Part of a small language model's weights: 47.2M parameters.
MLP neurons of a small language model. Each row is named by its layer, matrix (up: input weights) and neuron, and shows model dimensions 320-383. Each number is 128 + 32 x the weight over its row's rms, rounded and kept within 0 to 255.
After each neuron's rows, "fires after" lists the tokens most often just before its 100 highest values on Wikipedia text that the model never trained on. A number after a token or word is its count.

L11.up664 [ 91 184 129 107 179 186  82 111  93 132 161 153  93 102 108 122 147 168 140  96  92 174 106 213  95 181 135 110 116 183 133 106 103 109  60 164 131 130 125 164 134 110 128 148 107 110 111 144  89 120  98 164  93 105  92 165 122 103 160 166  97 160 122 144]
fires after: " " 43, " |" 21

L5.up461 [170 150 106 138 120 186 142  98  31 136 101 133 127 135 112  90 126 141 148  81  97 187 116 127 176 139 179 155 162 122  62 125  61 138 106 147 153 148 103  91 198 150  93 156 143 102 149 151 144 180  51 131  59 153 111 157 117  81  65 199  86 107 112 111]
fires after: " to" 24, " |\n" 13, " not" 6, "-" 6, " and" 5, "\n" 4

L5.up364 [127 169 102 125 106 183 155 146 151 124 146 129  64  83 140  95 101 172  96 113 137 196  90 147 109 189 117 199 153 201 106  77 144 161  91  97 147 159 140 147 125 133 157 152 175  99 142 126 193 185  91 106  78 162 160 135 152 119 169 156 111 135 106 114]
fires after: "-" 12, ")" 10, " •" 9, " Total" 7, "|" 7, " Country" 6

L5.up909 [101  93 121 136  52 172 129  74 132  85 131 138 119 109 136  94 112 141 151 159 135 167  91  39 165 194 139 189 143 154 150 122 189 121  78 109 119 143  22 121 108 144 104 111 146 186 157 124 177 142 124 111  83 149 105 143  88  93  93  90 118  99 100 145]
fires after: " the" 23, " to" 15, " of" 9, " made" 5, " newly" 4

L11.up595 [127 117 111 196  77 147  87 138 139  78 121 190 122  44 148 142 155 150 120  96 168 112  80  95 110 109 205  97 110  94  85 192 164 143 105 134 133 147  61 103 140 153 164 156 123 135 112 150 137 118 123 140 176 128 103 154 175 131 127 114 165 132 175 135]
fires after: "," 41, " " 22, "26" 9, "–" 5

L5.up1287 [110 194 113 102  95 224 122 123 129 102 109 152  87 116 166 112 191 178 132  93  99 106 140 166 135 187 120 127  96 154 118 166 125 115 166 107  85 169 114  65 120  91 134 155 100 135  72  77 144 155 133 103 159 137 139 134 146 134 134 100 129 117 140  82]
fires after: "." 56, "," 23, " " 7, "%" 6

L11.up1219 [118 184 104  77 127 174 101  67 110  98 149 113 120 102  99  79 122  99 122 123 112 178 149 191 166 123 150 140 131 165 129 135 124 134 102 137 138 119 124 178  87 183  50 145 203  97  92 126 130 127  86 154  99 156 172 155 118 104 124 124 112 130 168 139]
fires after: " |" 32, " Female" 10, "0" 8, "|" 5, " |\n" 5

L11.up1466 [133 170 122 128  58 190  92 101 127 103 138 152 187 102 118 141 168 139  71 106 110 148 116 159  95 105 123 116 119 167 165 133 165 153 161 104 102  72  83 180 100 157 125  91 122 140 168  95 144 101  93 100 172 111  93 108 159 125 107 108 132  99 138 124]
fires after: " " 41, "18" 7, "-" 7

L5.up699 [149 131 129  63  55 151 198  89 169  64  97 133 148  97 108  92 170 123  96 117 174 158  71 124 124 223 157 167 144 176 183 123 194 136 125 123 113 172  64 102 142 111  76 144 191 144 120 113 141 119 107  90 101 193  94 177  65  69 116 181  89 164 132 104]
fires after: " to" 15, " of" 14, " for" 12, " without" 4, " into" 4, " not" 4

L11.up148 [128 164  71 102  75 145 160 130  84 104 127 150 128 116 142 108 107 163 106  93 131 112 142 116 162 158 191 170  92 103 166 147 125 108 136 115 116 176  47 138  68 141 128 139 173 178 161 147  70 155 132  87 191 119 130 157 103 147  92  81 135  42 138 108]
fires after: " " 39, "," 11, " (" 7, " And" 5, "og" 5, "." 4

L6.up203 [118 137 105  91 108 165 139  82 100 111 151 163  99 133 147  52 141 121 101 106 109 110  99 126 117 192 147 177 107 102  96 152 135  92 122 131  90 170 120 103 132  83  90 148 142  89 160 104 107 124 122  90  86 155 121 122 139  91 130 122 148  64 148 137]
fires after: " |" 35, " " 32, "1" 15

L5.up1274 [190 148  91 125 120 152 171 112 145  65 112 131 117 157  68 112 162 145 136 143 125 173 143 140 139 141  96 194 124 101 124 122  97 174 122 131 140 115  95  96 166 117  74  99 164 186 104 185 192 120  52 130 116 146 146 137  24  96 115 166  88 139 139 164]
fires after: " to" 56, " would" 6

L5.up1379 [120 120 127 136 143 120 142 134 155  96 136 147  94  90 119 136 178  75 123 148 155 117  99 109 132 201 141 192 105 166 108 124 137  88 106 140 105 133 101 131 139 114 108 141 122 118 167  97 118 125 144  97 157 142 119 138 148 165  97 127 125  97 170 161]
fires after: " a" 32, " |" 15, "==" 10, " an" 10, " Upper" 4

L6.up590 [138  64 114 131 105 129  91 143 165 121 179 146 114  96 115 114  96 179 117 152 106 130 104 109 166 110 148 137 159 183  34 114 163 115 105 144 107 147  90  98 116 153 101  89 147 129 125  95  84 105 128  98 106 162 111 148 147  89 111 130  33 110  97 109]
fires after: " |" 24, ":" 19, " in" 9, " the" 9

L5.up1331 [167 145 133 128 113 213 125  86 121 101 114 109 151 125 154 111 186 175  96 132 110 190 154 150  77 153 163 133 104 118 146 110 158  90 118  99  86 186 106 140 111 151 106 103 115 125 152 110 153 122 157 154 104 135 181 150 100 113 124 159 113  94 107 146]
fires after: " /" 33, " |" 28, " −" 8, " —;" 6, " " 5

L6.up525 [116 119 118 103 150 159 135 120  81 106 158 130 128 105 118 110  95 115  88 174 154  87  82 186 118 101 136 117 136 171  69 166 146 146 110 153 133 130 107  85 146 140  98  95  63 123 131 162  71 150 109 139  79 153 164 157 138 117 107 147  67  94 136 178]
fires after: " the" 46, " |" 20, " of" 9, " in" 4, "|" 4

L6.up301 [ 47 173 126 124  91 184 113  94  78  64 129 143 148 101 112  65 222 116 113  48 166  95 119 129 139 155 182 142  71 140 103 184 153 148 108  77 127 112  98 111 100 171 118 133 160 162  86 138 123 160 144 116 126 166 136 133 116 143  96  93 157 110 151 124]
fires after: "," 72, " No" 10

L11.up983 [143 122 115 111  95 105 164 119 136 121 186 121 133 127 126 155 103 130 184 102 166  85 117  95 113 120 138 164 150 148 159 174 129 117  94 183  96 127 105 151 123 142 147 151 110 135 104 145 163 118  82  79  79 154 103 184 146  78 129 170 131 151 107 112]
fires after: " the" 25, "'s" 12, " his" 5, " a" 4, " their" 4, ";" 4

L11.up219 [ 98 100 115 133 131 209  84 176 129 101 195 126 147  62 110 120 161 190 112 160 136 174 156 183 113 114 123 173 101 161 127 172 149 113 159 157 133 141  82 129  76 199 134 141  64 148 120  85  70 105 144  99 102 212 210  98  98 100 120 121 103  86 120 111]
fires after: " |" 38, ":" 19, " /" 11, " –" 5, " on" 5, " via" 4

L5.up1188 [142 138 113 153 101 133 119 140 116 110 159 152 133 129 101  87  99 139 131 114 128 167 105 128 136 114  91 157 139 153 122 162 181 154 111 134 178 113 109 133  95 179  93 121 142 207 132 117 153 150 119 115 156 135 163 150 122  94  80 171 109 103 148 139]
fires after: " the" 96

L5.up415 [171 130 131 127 130 165 136  98 111 102 127 121 114 143 161  94 144 127 112 154 150 158 116 149 143 222 148 164 126 157 156 141  70 124 115 136 102 150 115 107 116  94 115  79  89 167 148 164 105 134   0 138  92 152 127 120  74 135 153 129 103 117 113 105]
fires after: " to" 41, " not" 12, " would" 7, "'t" 5, " be" 4

L5.up954 [ 75 152 147  88 131 124 125 125  68 124 150 141  94  30 112  93 139 106 183 118 156 115 115 147  96 134 100 125 149 158 160 133 127 114 121 149 140 169 156 102  83 135 117 106 118 109 122 156 101 125 127 124 103 134 108 134 114 115 137 145  97 105  99 161]
fires after: " |" 33, ":" 12, "-" 7, " Genus" 5, " by" 4, "," 4

L3.up223 [142 164 120  80 115 137 100 130  69 104 160 167  82  84 145  71 101 119 112  82 136 175  83 159  47 150 130 124 115 163 171 113 133 149 109 139  93 116 139 105 109 179 135 143  79 157  39 183 123 119  91  95 117 130 131 154 103 105 168 131 127 111 175 152]
fires after: "\n" 41, " " 16, ")\n" 9, " Institute" 8, "20" 5

L5.up30 [162 131 138 132 132 130 159  88 141  85 110 126  96 115 129  85 108 107  93 153 162 138  38 118 151 201 112 122 121 192 176 140 180 164 138  80 105 137  43 118 107  84  70 143 172 160 124 138 109  88 130 113  80  94 107 186 106  46  66 137 128 172 146 124]
fires after: " of" 32, " for" 13, " the" 10, " in" 6, " to" 4

L3.up189 [122 145  86 154 143 148 174  89 133 128 129 158 112  87 119 169 128 152 183  67 172 156  80 112 124 185 122 167 101 196  96  81 143 162 108 166 180 104 160 148 113 106 141 129 119 145  67 155 109 122 117 144 102 129 128 184 168 110 182 194 133 144 141 111]
fires after: " " 81

L11.up1078 [108  98  82 185 131  93 113 177 117 103 142 202 126 134 133 100 146 124  22 114 142 132 134 193 105 117 139 137 168 137 170 155  89 101  80 104 127 147 131 142 121 123 125  94 203 101 128  58 140 170 161 128 173 127  95 108 165 125 144  98  68 131 136 144]
fires after: " |" 35, " the" 10, " on" 9, " at" 7, "," 7, " •" 6

L5.up565 [115  96 126  83 103 199 158 134 140  82 141 160  88 141 108 175 176 140  78 135 191 119  88 144 158 149 143 160 125 156 128 153 130  70  78 188 147 171  66 146 151 163 114  56 132  82 139 110 169 145 162 183 112 106 111 142 116 102 102 124 137  99 117 159]
fires after: " a" 40, " the" 11, " of" 9, " an" 6, " on" 5, " in" 5

L5.up1314 [ 94 172 132 141 145 116 125 117 149 108 162 154 117 101 143 130 192 148  53 105  92 157 131 181 174 114 109  80 106 153 126 119 132 132 132 148 178 133 120  97 125 126 143 100 157 128  96 112 170  95 143 155 117  88 170 136  99 114  89  77 143 158 122 179]
fires after: " the" 19, " The" 19, " Votes" 15, ".\n\n" 8, "The" 5

L3.up474 [137 154 139 137 152 189 114 119 105  96 139 111 152 126  98  77  92 152 153 132  84 157 107 149 135 164 103 190 114 124 193 127  84 165 178 127 159 141 142 100 153 182 127 156  83 149 119  91 139  93 139 121 100 153 148 140 167 172 156 149 156 161 144 112]
fires after: " |\n" 26, "\n" 15, ")\n" 12, " COVID" 6

L5.up1470 [175 111 121 123  57 164 130 144 148  96 148 163  32 111 153 165 165 163 118 114 152 200 111 105 119 200 166 168  80 148 127 120 182  45 114 134 113 187  69  97 152 103 135 107 135 134 167 114 133 112 141 105 118  85 118 140 111  62  94 129 121 140 114 109]
fires after: "." 16, "′" 14, " to" 9, "20" 7, " on" 6, " of" 4

L6.up1363 [144  95 100 145 127 139 190 126 128  54 108 127 104 102 132  87 155 154 103 128 112  92  61 173 159 165 129 134 132 187 122 189 154 163  83 135 163 117  73  98  94 121  44  90 177 182  79 122  48 162 144 160  67 149 150 133 129  81  93 136  81 118 182 137]
fires after: " the" 65, " each" 5, " first" 4

L6.up573 [ 78 114  95 154 110 135 125 151 161 145 180 122 138 116 154 178 190 100 140 150 136 207 134 143 150 102  41  68  64 157 151 135 128 131 156 147 111 105 133 154 139 156  99 164 146 160 100 124 131 101 111 164 173 147 140 155 114  65 169 177  73 154 114 140]
fires after: " " 28, ":" 10, " the" 9, " Gu" 6, " The" 6

L6.up78 [110 124 133 134 109  81 164 125 110 147 162 115 139 118 122 154 103 120 129 114  94 131 108 162 161 112  73 108 102 149 134 194 128  87  96 137 151 121 109 118 163 131  95  88 108 157  59 119 159  94  85 142 139 134 134 181 138 137 142 134 129 156 138 162]
fires after: " the" 30, " a" 10, " an" 7, " The" 6

L11.up1274 [160 166  96  63 136 195 124  99 105 124 163 148  97 108 158 136 135 103 135 117 144 119 192 141 107 153 106 110 141 178 161 108 130 177  42 105 160 150 141 134 116 127 114 136 120 116 114 132  86 148 101 168 106 119 129 158 174 142  89 203 100 115 155 120]
fires after: " " 50, " (" 28, " al" 7, " \"" 5

L5.up947 [115  70 108 135 128 168 123 166 146 131 186 133 134 129  95  73 137 115  50 105 165  90  66 156 133 132 132 142 133 128  89 141 183 118 102 157 113 185  64 139  93 110 112  84 101 109 209  83 134 163 133 130 155 166 104  98 171 163 170 127  63  94 148 128]
fires after: ";" 53, " |" 18

L5.up1205 [201 119 114 146 115 107 135 174 162 133 166 116  65 131 114 129 148 123 118 136 184 128  66 134 135 173  95 165 134 216  96 117 173 103 108 140 144 137 125 136 116 196 112 108 108 158 183 130 102 139  66 117 139 181 162 150 161  85 154 153  68 159 163 102]
fires after: "," 25, "-" 15, " in" 9, " •" 4

L5.up535 [169 158 167  87 107 205 155  96 155 138 141 125 113 117  79  68 107 136 112 159 163  43 109  58 108 209 175 160 225 123 199 115 125 135 104 110  84 186 101 110  92 136 127  72 189 153 165 155 137 152 158 140 114 151 124 171 143  57  68 114 114 114 166 130]
fires after: " " 30, " of" 16, " to" 11, " in" 8, " and" 7

L5.up532 [113 101 125  99 106 124 142 101 150 109 139 137 133 130  98 155 115 162  74 138  79 126  61 102 129 213 159 142 110 168  99 186 178 135  98 110 149 174  78  75  78 105  76  82 157 169 100  76 160 173 114 110 111 156 173 183 165 107 138 157  64 140 120 109]
fires after: " the" 25, " a" 11, " in" 8, " at" 7, " of" 5, " is" 4